Weights of a small transformer language model: 11 layers, normalized queries and keys.
MLP neurons of a small language model. Each row is named by its layer, matrix (up: input weights) and neuron, and shows model dimensions 16-111. Each number is 128 + 32 x the weight over its row's rms, rounded and kept within 0 to 255. Numbers have three digits each.
After each neuron's rows, "fires on" lists the tokens most often at its 100 highest values on Wikipedia text that the model never trained on; "fires after" lists the tokens most often just before its 100 highest values on Wikipedia text that the model never trained on.

L4.up1185:120131152133044107114151137125133127129143166155160108135081145131113068149123077084167083133111134174145137137175176147105125113099127141132139081109139118105169186107120157155106138134112110161100087123147076098086077103141135188121108141106221139146124086085119123067119138140120178140
fires on: "5", "9", "7", "3", "6", " Education"
fires after: "5", "9", "6", "7"

L4.up1112:150106159105077164175174117167168120113097116130110127161143135144163148133079184119122128143150158160145133170147158126137139146153105120136099157147126129099092148131143110185119135144131129084145072115185177210086126146182138146132108096131124144139107050153132140128115118132121114158
fires on: " ", " put", " fac", " ground", " emb", " down"
fires after: " |", "ot", " ×", "igital"

L8.up622:123136110156122124107127113080114139155062160149117139146085123140137139098159154124154145147099116127108131182128147116128189122115090168139093157101124118178142100124144117133104122066118099192146141060163130121125062096110166067168135125103186163099150143147121114135092126174116123112
fires on: "-", "|", "er"
fires after: "\n", " |\n", ")\n", ";\n", ");\n"

L6.up276:166047131101080173182076053086139123135082091123099161099123140062126177085090134171121096127088106127076095146150069095120152134129141159093120092102190104142051098176124112143121115144137136135085109150131125121106141181119150127099129139122126165080151157141131173104085111127086086203
fires on: "0", "8", " N", "5", " str"
fires after: "9", "2", " |", "0", "8"

L8.up268:144107137121130130139107091088075146147106140119120137165120173115181201130170234126118118152127129095170134159167133150120144100145165121135105120106162133118120136141141131095151056135152138101129194065160081130150106103087179102106129140109137129084217151165119094148127090169108130025
fires on: "=", "==", "-", "===", ":"
fires after: "\n\n", ".\n\n", "\n", " |\n\n", ")\n"

L4.up889:099083100072171182138115082040135121129114114147109092087108123151116147148071139130190101056103077161138117146147159142121128119137112104120131117164064178129123112096129131090094110188110113129149188149139178182097112117142121168115225120087112057142169110195113077123127110122166092154
fires on: "6", "4", "8", "7", " ent", "5"
fires after: ".", "2", " .", "1"

L4.up36:116038108094131143207096137089112128122114070164122119099112113115158149054136083126150161148072114161153139122082208139136113156160132141119090163167135155152139145105206128167096157141073093102130190125115146136082057103200126123160137120146136084175168135177141119155121133064141098132
fires on: "4", "5", "6", "3", " Grand"
fires after: "1", " "

L8.up1227:057074119115127123150123160129113132131167112084167134139100115142165137121142136147079143108098154114152149125180162189132139109112120120145129101070141084118151174008104090149086118092110113142108113086123141066123139148135154141134115118176113096123113130135138093145134076157048212169
fires on: "y", "6", "8", "5", "9", "o"
fires after: "9", " Good", ".", "ap"

L8.up495:123153088126109080147117123110138190158068115126188149198105091118163140116201132116110131171113143060137061176105130089094147134137094188128078163097173163142125173111091147121099054093087154131121158090143116127132131104158089139132089133094165140115141177121131150129098098098114092152
fires on: "|", " "
fires after: " |\n", "|"

L4.up242:045071074138122129132111064151090157114116128168094138157158141163147119131087151108171186103133150104105170120156038112136137115137141125135104122142126139117169090171184063130132171118093150151129063119129213157135111124078131175191112160169138021149143078147126137098145178154109180112
fires on: "0", "oll", " disc", " middle"
fires after: "0", "5", "6", " the", "4", "tt"

L4.up129:150115162066145174081114151118088161127190091193120144118112131166093108124180163111108111095110156101066133104167137146130107143158143129139096144121114109096180093104136159108103137084068099135077136121140121100090196071135104090144200133148123101155156172131114149109124126220099132148
fires on: "5", "0", "-c", "C", "6", "c"
fires after: ".", "9", "6", "7", " M"

L4.up745:117145149122158114152116121172125148107111156095180140125122131052114155116086139079170109123094128145120123148106106106176187155159134126159096175155101150113105093137075173084178143144160124152161112096087167164065152122084193145091080123118151109147083088111148117161099167160085094117
fires on: " ", "I", "ography", " tw"
fires after: " |", "II"

L4.up828:131106126174116162163110160080123186116111162121166133108104178090096171081153118097083156116071066181140083142107135147118156137131111107110132138165146121131128166121121134110135154096128200126147143148158134169119201128147158240120174066118195109153144049140150155093113122131129052094
fires on: " ", " put", " transl", "tt", " ele"
fires after: " |", "ot", " h"

L6.up1157:107094096124172157155147057082143116130104153143143142133109136116100132116077069127087110152139091113165103114090098075087118111120153146101128124163127081139158100128125102119159150173100126114129196133179162156151086159162148096078120104097112111109104094125122189118126106094098084091
fires on: "5", "8", "2", "4", "0", "6"
fires after: "1", "2", " ", "5", "4", "6"

L8.up990:185169108131150125141134115120102137153053140110089128102132095101161132162201188129129168151100119133120100157120164140065143095107074182128130147114183190145169152093102078150126041066065118147147093118188136151131098090102167102199147079085171149116149157157110113152103114095134095161
fires on: "|", ".", "an"
fires after: " |\n", " P"

L6.up942:115102133165115107122137095077103121115145044102129130090154142134089184137155104123038152076042093166077087151131141050116093149077120159162125105120126128120180137105158060106173099118133120119138106124091177137147116139142156132106110179153110073079168122150131172185103098102024106128
fires on: "0", "9", "W", "1"
fires after: "0", "2", "3", "1", " ", "5"

L4.up1025:119209126175108033123161184169134103127117139074129141170122146114130179117086112109147177154141100128118120135115157057156163130118102138164156161117105120169101128087122139122115138199174091161132072145127114107096166146089114130159163102100124154110054186139127121086133151072102084096
fires on: "0", "ream", "9", " Se", "ver", "7"
fires after: "5", "0", "3", "2", "4", " st"

L8.up346:091135119090117134084159142121078126152069099105197131119109098131137136121166085111119127132048154093129114189171143119159202099108159155124080151151143176130111140156120106074132056093164155111139173089150098117183073091089150118118129143099157130110180151129143106123096098136063146118
fires on: "-", "=", "|"
fires after: " |\n", "\n", "\n\n", ")\n", ")\n\n", ";\n\n"

L4.up231:048152131189119143130109019162165119124097113075158160168107153188089138189070129127165170149175175116120104179166159112097167109126093153158110138061139106156164119145189146146138151123181144071119122046153202136094056148136123152171123109095138117162096110089132103080146138137063134121
fires on: "0", " Gold", "ats", "ik", "ps"
fires after: "0", "9", "+", " (", " K", "−"

L4.up199:143075201110141157106099179161121125108159009129133150161180076115132107119123153148124139119161078100149167132130100140138156119111124161133111185129096103142085152227090148142127114161133143070118124147145103103130129123123122071100121126152171151160085161082143144130120098116096114089
fires on: "5", "6", "1", "uz", "arter"
fires after: "9", "0", " S"

L4.up561:110071056086187161085130129150134109106145185182129116147134155101098179173143081084121102115147094135123115121123074087107087106145174151121064151163062124152124088103063112105097122161130115135090104087137148170137097151084109185131148116188184095080102100135123104123139172143053136078
fires on: "7", "4", "8", "6", "3", "9"
fires after: "5", "3", "4", "0", "6"

L5.up977:133093095171093130141187131129130114143105169164098130084123156088111091174159168104156133066136103126098089083117181110128102148151108190091126174079152168134149087146158195103200109138188150191127177162103101156065135195049117097154140139154174101130082090118123179104121127122126069106
fires on: "0", "1", "all", "M", "um"
fires after: "2", "1", " D", "8"

L5.up606:137142192071096155108107121104146108140108159177166147125077128089097167158103146137115094137181138118121139077168096067130108159127116116145146153129158106029111157177125138125134094143074133088144118145138124063113149085130160120113158145124130203109085156137106097120127099101145088072
fires on: "8", "9", "2", "way", "/A", "1"
fires after: "9", "0", " N", " high"

L6.up1136:150181131097094167156132157099155142128070178121088132141117073090104143172163134144051132152077207095162171104093075075134107135092150128119126167144128143173094097090133174122072090099094161133086136118134151149161131088143140137163119147084128168118159077151108133118090109115179072092
fires on: "5", " +", "1", " appl", " Com", "4"
fires after: " |", "6", "4", "9", "8", "7"

L4.up141:124115147119139191142094094171156151106101134081127125117094087089098109150152120117151146127169121122127113128112111148074126146141116171107121132141109132227139134113110179071150185167107174148082103140167125162075192168145114120122199134114198150158125084132113175082108071060106149158
fires on: "0", "1", "5", "9", "8"
fires after: "0", "9", "5", ",", "3"

L6.up630:153085150114124200138092106111127126143097201159118138112111162101079099158123119153044052115228135081174131053140115127126102150150144142145143160078125111125106127102081227148119118148147144124159150121130189152084151073136158151122144111140122147124148152153123105167115098066107100104
fires on: "0", "5", ".", "9", "2", "6"
fires after: "9", "8", "6", "0", "4", "7"

L4.up234:136149204145081084138117118114117131115149062117125145080086109133195113080118167142144115106149114106134205136142166121191132129137147135129155142125173145132144128135109111139140157132085193131094105104111122075118137121110109050126124131125114128123033155091118142087126153091089174096
fires on: "9", "5", "im"
fires after: " ", "3", "8", " (", "5"

L4.up744:147144083173180172118102073127116137142105137113123170122142153130165180129083080164138110090105148091172130143039136165120020128159078116115116088209114098146124099112120108109131169141135117152099159178100124143167137163146140111089139133110082116122156119110120112120132074090142135129
fires on: "8", "6", "ac", " public", "0"
fires after: "1", " m", "-", "_", "light", " "

L4.up1073:178132076176201078130128095064125159125096162118107135134124129078131246166057076102164112167151122115120158169145123100097150143156097182146139177159124105154119142111163127130125137121126110134155134136112130129185114158166186106104111134152178136122105085117148152140132114165135108214
fires on: "8", " serv"
fires after: "9", "1", " "

L8.up608:156157110219096153123129095120153127134103064157093129139113110189181174116168081119156113156164161158161103168120157071134127119113217122129097119112157135090217150146123128138149168111111149077124134139134107183140135067135126148080143117107071180162134125113125152182139136184146075101
fires on: " ", "n", "ov", ":"
fires after: "|", " |", "V", " C", "-"

L4.up924:089124088170121190096110075130146130136165083151164130129089154107118170167120100115111163118127117108061109144149141144105083102188076151123154093179136169159164087088160111163191127161100138107134116158159136190155119163094178137136209099110150123140167169147128106136123173126133143139
fires on: "0", "4", "5", "2", " neigh", "8"
fires after: "0", ".", "1", " "

L8.up343:125133140148150082197101137119112175146103164101114123152128094123141199096163165127072153146075137118172121196159104119082172109152126178116165118113156191119137133119076137128127016083102120079108152092171107055118096144152138119169098117104151111069170155169133130157093093123178136086
fires on: "-", "==", " ", "|", ":"
fires after: "\n", ".\n\n", ")\n", "\n\n", " |\n\n", " |"

L8.up807:191134102153150137145108052114125151138138091140115122210146147126107161080167125083150160190124138132125078158211165065126168085154184156167093103141146185095195122145135139155131034077109142124135142122120114128132095125111121169122139107060130075128150138124129136184114121112093107116
fires on: "|", "-", "ap", ".", "2"
fires after: " |\n", "\n", " ", " No"

L5.up999:137070145147153152154173140190181145145139094172111119103126101154164174177130086132101127152158149133107097149137154091133058161134118088148096122121132183112121099125122104129183101150178158183142174132150136151069109136135128111112062152075127127166173128169131148132101138095138099153
fires on: "0", "ung"
fires after: "2", "1"

L4.up938:109141111109178116156117068083176143134073130099113129101090192191131178162100154129151157085112145070134182152153175153139157131106127158112132085177115104109144094086187122178158091130099070121098131120184135157120116162113169112137141156144174126153126128091125138039156137118093145153
fires on: "0", "d"
fires after: "0", "5", "ur", "1"

L6.up801:165111136172109138130140156147148159122122106090150125096121166138085174137131106181000150095075167133099122156158130138106115114118137162122128146105114163165155072045166156121118108087058166125196207097137157125153146095096165123130148204083078156095172110132125185127163074095097133110
fires on: "9", "7", "8", "0", "3", "6"
fires after: "9", ".", "6", "0", "2"

L4.up894:116096132131142123103115059074104123134128148094074156122138136154093118134120184165129138102113145088127117108075128112147161095046118144130100078141111150099136094121114134141136167146167139101092212152179115105160125113107155108154155144105155153136119132065122140134139151114092216139
fires on: "8", "7", "6", "2"
fires after: ".", "9"

L4.up491:130165071108150154115103071132191151126101186106107147116132171117133174166129120136080164159133098120043052138114124107078149158062115099086106109102120174160097075143138171131165127171126170105105123130139115097156152137075179161127081111126137144109159077116125121074103101150104101151
fires on: "8", "ors", "2", "ades"
fires after: "9", "0", " Mot"

L4.up554:115175146130114132056148138145102101133169106071186154128152092153149091126105129084136106136076089114158169122161116159129131107090162128116159054120133135099104123112086130135168120099126133088167075141151043120079129149173100129149197126102225133177156126055136160064106171144107126077
fires on: "5", "0", "6", "9", "in"
fires after: "9", ".", "7", "3", "6"

L5.up888:192149112094140150131136152171155090125119121101124120121150142119076154127168198095070164168154134135176144137123180105148109116120091136143131099155163110143136151119149107111087158113146139098195134117087080161156105096116060192065164110172067175084160188136135069108101153141177079098
fires on: "0", "5", "6", "E", "-", "7"
fires after: "–", ".", "-", ":", "9"

L6.up133:080100139088200099176106161128108135125131148128110143112096160114113167086160153189109093067099098056074116145096141164038190133164129182151160112109128164128146100137157154117121070144094131129145072117123178127125199084181000170171203118127118058069126107136128098116138175145107113165
fires on: "1", "rit", "ay", "ol", "ik"
fires after: " ", " (", " K", "C", "/"

L8.up650:113139141125109133124164118105144174145089132108145124096109127099148166110210219159138091159074107158119113140106161154128180102108116221124118157146157107097113133111203133102109084109081122102063153059197119099113069122116108109185084073109146152122150147157112165183132121082114074087
fires on: "=", "ed", "ight", " to", "o"
fires after: "\n\n", " St", ")\n\n", " com", "St", " F"

L4.up249:107090112119154175124148161109137134103104140098119124092134096105153099123098153098153162039083125191163133144124158124134092100109128123065145166154119123132167053102090158138136162141134126153083150136118162167167136155167153106092166111105135148217136130116137127074134122053129132174
fires on: "0", "1", "h"
fires after: "0", "9", "8", "′", "7", "5"

L8.up669:091101127163140113110136109104096149147122068111146137060101066149111176086073173104084154157167088152137047161136110135114197102126127206166153161092108154127108104114175084129145091115116140140115204068176097110093022126134147098177164160089170116121188099127136174137084082099140144074
fires on: "-", "=", "===", "==", "is", ":"
fires after: "\n", ")\n", "\n\n", " |\n\n"

L4.up1249:132080128134137142153118112123117132123130081138117137091148134180114080138138081095081143100125168086088111106162160146122109123177113119156093217113169136130183091050183176164094137128135086127174145107149139151053117074162099104177148135144143087125115196168140104149118157174089122123
fires on: "0", "5", " ne", "3", "-c"
fires after: ":", ",", " .", ".", " (", "–"

L8.up116:097223194060112148153082116164165126119136137155086131097140195104103163107120142121088124141099131122094127107166164128057139151156035139147176183110130132151173101116088193191109113156086113158110111166087140143084136136166090119131097116118112091142114088130125061188129143132136149176
fires on: "8", "1", "0", "5", "6"
fires after: "9", "0", "-", "–", "."

L8.up791:149137137121066152080138111077144123132102135176114148126095183125113163108117108077095110161156122151148118197149058029176130130129135152113092063134115127116165063155157147111115138068130091152108221115137122091111109089146085197153086148119138165167157117121119129227150163190099110097
fires on: " ", "y", "ro", "n", "ell", "3"
fires after: " |", " F", "|", " f", "mp"

L8.up1231:128128112144165140141107135096069141157072119137129142107064097107126194102119127139148146132127113137145076229127131118082146108095108134129179112095125171133138141139092117105152079057102125107174149057177098116118016106143137084178120118086146153065188155140130181090096111134085134119
fires on: "-", ":"
fires after: "\n", ")\n", " UTC", " zone"

L5.up488:158090126204129152157154105165175138134088134123179138097124152057088167155186132095118110111140089111126125164152135156173117134109111133140156174105126119157107113110125106085066169102128100046134211118127059088071141119147140168131090094185112164130140123156137092184090052107160111071
fires on: "0", "5", "6", " fact", "I"
fires after: "9", "8", " the", "0"

L4.up260:112152104157165105103119123150142148141141100059153144163127180164133191139116144107158102176217075104160137140184148117079119125092132116152119167125114156129126100161107135117122107105159136102181073100151086118203126117089136072113126077128135137109149182090128187079111098109133114108
fires on: "1", "v", "8", "ur"
fires after: "0", "9"

L4.up1047:172121146132056084117084166123129163136093154145140147150133142129090112103114159135152132150203134138056169140115152123142215126098072200159118151066140177149123076143101224151095126125189088125113172114118122067146154103003157155134165107134231146149088158129129139156156096152138148155
fires on: "8", "9", "7", "6"
fires after: "9"

L8.up342:168117091163130104107176160165143158122150122133170120129105116074109132123131138138080111162155088150151101140152152140106069108076092138135186141101146108106085163114141133130128177159131123152114145107064126090070140146119111180161102150222125126128095093134131145168141154057178148099
fires on: "8", "9", "6", "0", "5", " Democrat"
fires after: "1", " ", ",", "2", " |", "3"

L4.up1283:077136137161136098197094101115174122120107073082224106145118093111097115102067106144139142112089080149149088141122120084114205129152109135163151120092134106144116150204089148101169163142133172114149112115071154098086182153078154149103121079118162126154102099128130114136147120113150111139
fires on: "1", "ur", " Publ", "8", "on"
fires after: "0", "9", " j"

L8.up954:147194140131094135138126098122148176154078093097135133159115132129175149103186155136158137169104129104154079154099109125103115091110137175163123131082167142117147149164115101086137098084127130101118167076124097157148065145104137081130140092075117161139195201156116140122106069134081123050
fires on: "==", "-", "1", "|"
fires after: ".\n\n", " ", ")\n", "\n", "\n\n"

L6.up164:144153148115094087182132173182142151132124059170128132094134136102109162055130155190154170147053137167140139128167129133179114113153132162130133093172177089110127149154177112099075122144111157146089134092148138088094149061050124169144121184127141135151140146157134103143189126114108173154
fires on: "6", "0", "8", "9", "5", " L"
fires after: "1", "2", "0", "3", "ino"

L6.up533:072188170150119155169150125081113134134112120185102127128140143074098122083143104109157157098119093112122168138115057060118087148138115029137082121131116113117186140080140096100172062122086120067134077109132139121141096141084118106140123155156146113102109109104147103187093156101048109117
fires on: "0", "ve", "9", "6", "our", "8"
fires after: "1", "2", "el"

L4.up466:088145105107148130128135113051090117131089113057160153109100070062093136111119137142122102121107120103106167147158133092111167120106083161128124072170096087145118131114177183101145097150140115204107220126138145115152127143093204098143126151079139156173111134122135135106163119166134162219
fires on: "8", "6"
fires after: "9", " ", "-", ",", "#"

L8.up1253:098094157138092144105115093093107158151100078113152114111075151143158158101236157157165129085053111151111148172145129078103184124123126193133088125101118103129089096111144114131091073117060119151129156098191118080123059186128140124171147085140136177096162155111123139134062069168114145084
fires on: "==", "=", "."
fires after: ".\n\n", "\n\n", " |\n\n", " No"

L4.up210:131121160148103141122057090080158129120128052036160130049109123110100127080087143141200162136200089134096153090175157176114206151113123136142132151157094131130142149109078145144144101134092167158205163124197176119139141143105153175122214123143155111202128120116144170131096122117138140110
fires on: "9", "0", "5", "s"
fires after: "1", "9", "2", "+", "8"

L6.up1067:114103094094100084160086096123082137133153101114065139150081151186140092164142108118164069109191143086123122162133135143158125140139126106112172136128143096095113202168120110089158138141151131102140137110117184138090182052126045133127141074145163127112132145165140112162113159230101169090
fires on: "6", "0", "5", "4", " sq"
fires after: "9", "0", "8", " (", "6", "7"

L4.up1077:046127106182132143119071133101139143113074103093124138168125131159113118112101160132145122123042101131116100174098101118139135111111098126125156131070091140185167124163112112105092103121163167124103102128140184100058179110063138199083099149121145092125097062126109178054132090105121084134
fires on: " ", "–", " Result", "ades", "r"
fires after: " |"

L8.up962:128128153133143160148137100114079145142077131154118155110065143187153152124130155112079157170123174168147107186133085107174113120152148190113130086122165177137156108122101106112160129063131105110102119044139082122119069101124147122180157176078153094081187130143134172153072151189147126172
fires on: "-", ":", "hen", "rap", " ", "|"
fires after: "\n", " At", "og", " |", ")\n", " zone"

L6.up786:180088099062130165121117105074115122135127171155137141187108120047111068125103176136108128124137039166146099143131105062164079117126102155124129180155123082156089117113052126067109146178190149115074183096162135147085084094156115130066124125145152182087102139152141184167099136111124103096
fires on: "0", " G", " H", "m", "h", "5"
fires after: "2", " |"

L4.up816:154144163143195173152188091099141102113127168117114121163166136163176186149085134138149124115138166121104149114053129093080096139122107124096142127201117086137087122114142112168158136137121131136155177194142153232147161200147127178131112162073092131129134140142129091156144090097145128177
fires on: "0", "rown", "1"
fires after: "0", "1", "5", "2", "8"

L4.up619:119110233049133128152104174092152158116050120112133140128128142100172139119148189148136124118156137170123173135137175181131151137165131133124073163151096129088085128151080139116077111125145135158134201154093118142083162154121150068093131152122189158221072123050136197109151078145105088113
fires on: "9", "0", "5", "elled", "7", " away"
fires after: "1", "9", "0", "5", "8"

L6.up1325:144142162106076161166049183154120107121146186087141109113066124156126100193108128152119154081126129124191122169136132097151099147129124145154154136123085166157144123055154138136119153144141149126165166083158120121154145104060166138160167077075155161099152157137150122183186169169104121072
fires on: "0", "9", "ep", "+", "–"
fires after: "2", " (", "9", "1", "3"

L6.up810:114142141196111193085137117047113159131124105134150155133118094138135080195177112091136103095173107122205153135096101087115088146122155127118091156154139179156106130161100136138121100163177099064102067135081163122087161082197158171104077126170127079117075178162122147171119142126039116101
fires on: "0", "6", " Division", " "
fires after: "2", "9", "8", "5"

L8.up1328:161076145209132161118126070101120148126125082109104130113093175159150201179142108140141116204152147167178120132105085097188128118085189115128134109108118139129127103140114111150134195133135089091109193099143122089107129123120182160138178143124081173166112068108135133183126161174164129102
fires on: " ", "I", "hen", "3", "ics"
fires after: " |", " C", "|", "2", "in"

L8.up592:169192166132203085186114140167127117127119105161097133178155147155166120141104136145065164096106154167143114108161186143141099172163136107114144148109176123099187124189104149199085139182155123131126122122117138123145127089117170135144140132141107124124113130143131089116107144096093138155
fires on: "0", "4", "5", "6", "9", "ar"
fires after: ".", " J", ",", " j"

L8.up529:114136138128124147124128093108108146145095120144109136080096107145123147049148117104150172132118135195121087187130120105122152133121117219139138109089127162125152146146128108119123052075084135131137165081163066111102012152140113093151121135056137121104154117134129179145101108105139098118
fires on: "-", "=", ":", "|"
fires after: "\n", "\n\n", ")\n", ";\n", ";\n\n"

L4.up537:060109048074132140132074109140139127118130090079127100138148128110187143134115169116206124079125098181149156192138078163153066145162081147131107085158088173168134095143125115100126137161102149132101109163119118121123161122136152091092158104146129098112178073159127187101133119032165109130
fires on: "8", "1", "0", "en", " r", "6"
fires after: " ", "1", "2"

L6.up682:156135088156136090164152126157122105128063152164121120110126161076133157126089141182146096036078090172118119144154133140111097134123177190162090127187117179137158072106169113123159061087120136130165177072122130244127085143103141099124150089061146131142111081096136086131084134131094109160
fires on: "1", "9", "0", "on", "ron"
fires after: " ", "1", "2", " D", "D"

L6.up721:141134064152107137131151068125141125124128160085136129139119146169131121100045147121093120132143075092167160163124105064105116145187047100128124213142093077151152169114093157163171137084141071109169252074114117176096109116085146077099142106098164162124152142123144113129160101074093109070
fires on: "0", "5", "6", "9", "8"
fires after: "0", "3", "2", "9"

L6.up1302:119175076213165085091113132177116141122171118113172139089151072114145104138141095128162164153120145066131090162126160110129134091084115138133161108124155152157142087118128052114193124102146147077134057132069153089150165144112118151167143104148156185117145140168136155118119115119136120141
fires on: "9", "8", " gen"
fires after: "9", " cor", " W"

L4.up930:145186160220082088143124151100149092131104097125112129139158071098133146078096106124178136136130098135152178080100162098165172146147152133171153151137165158091093155140127046141214105112135195159158144150163160126118116111141140177121092138139138069129040079106131122194101156118121131096
fires on: "y", "af", "ight", "9", "my", "er"
fires after: " Good", " S", " Kn", " D", " Jim"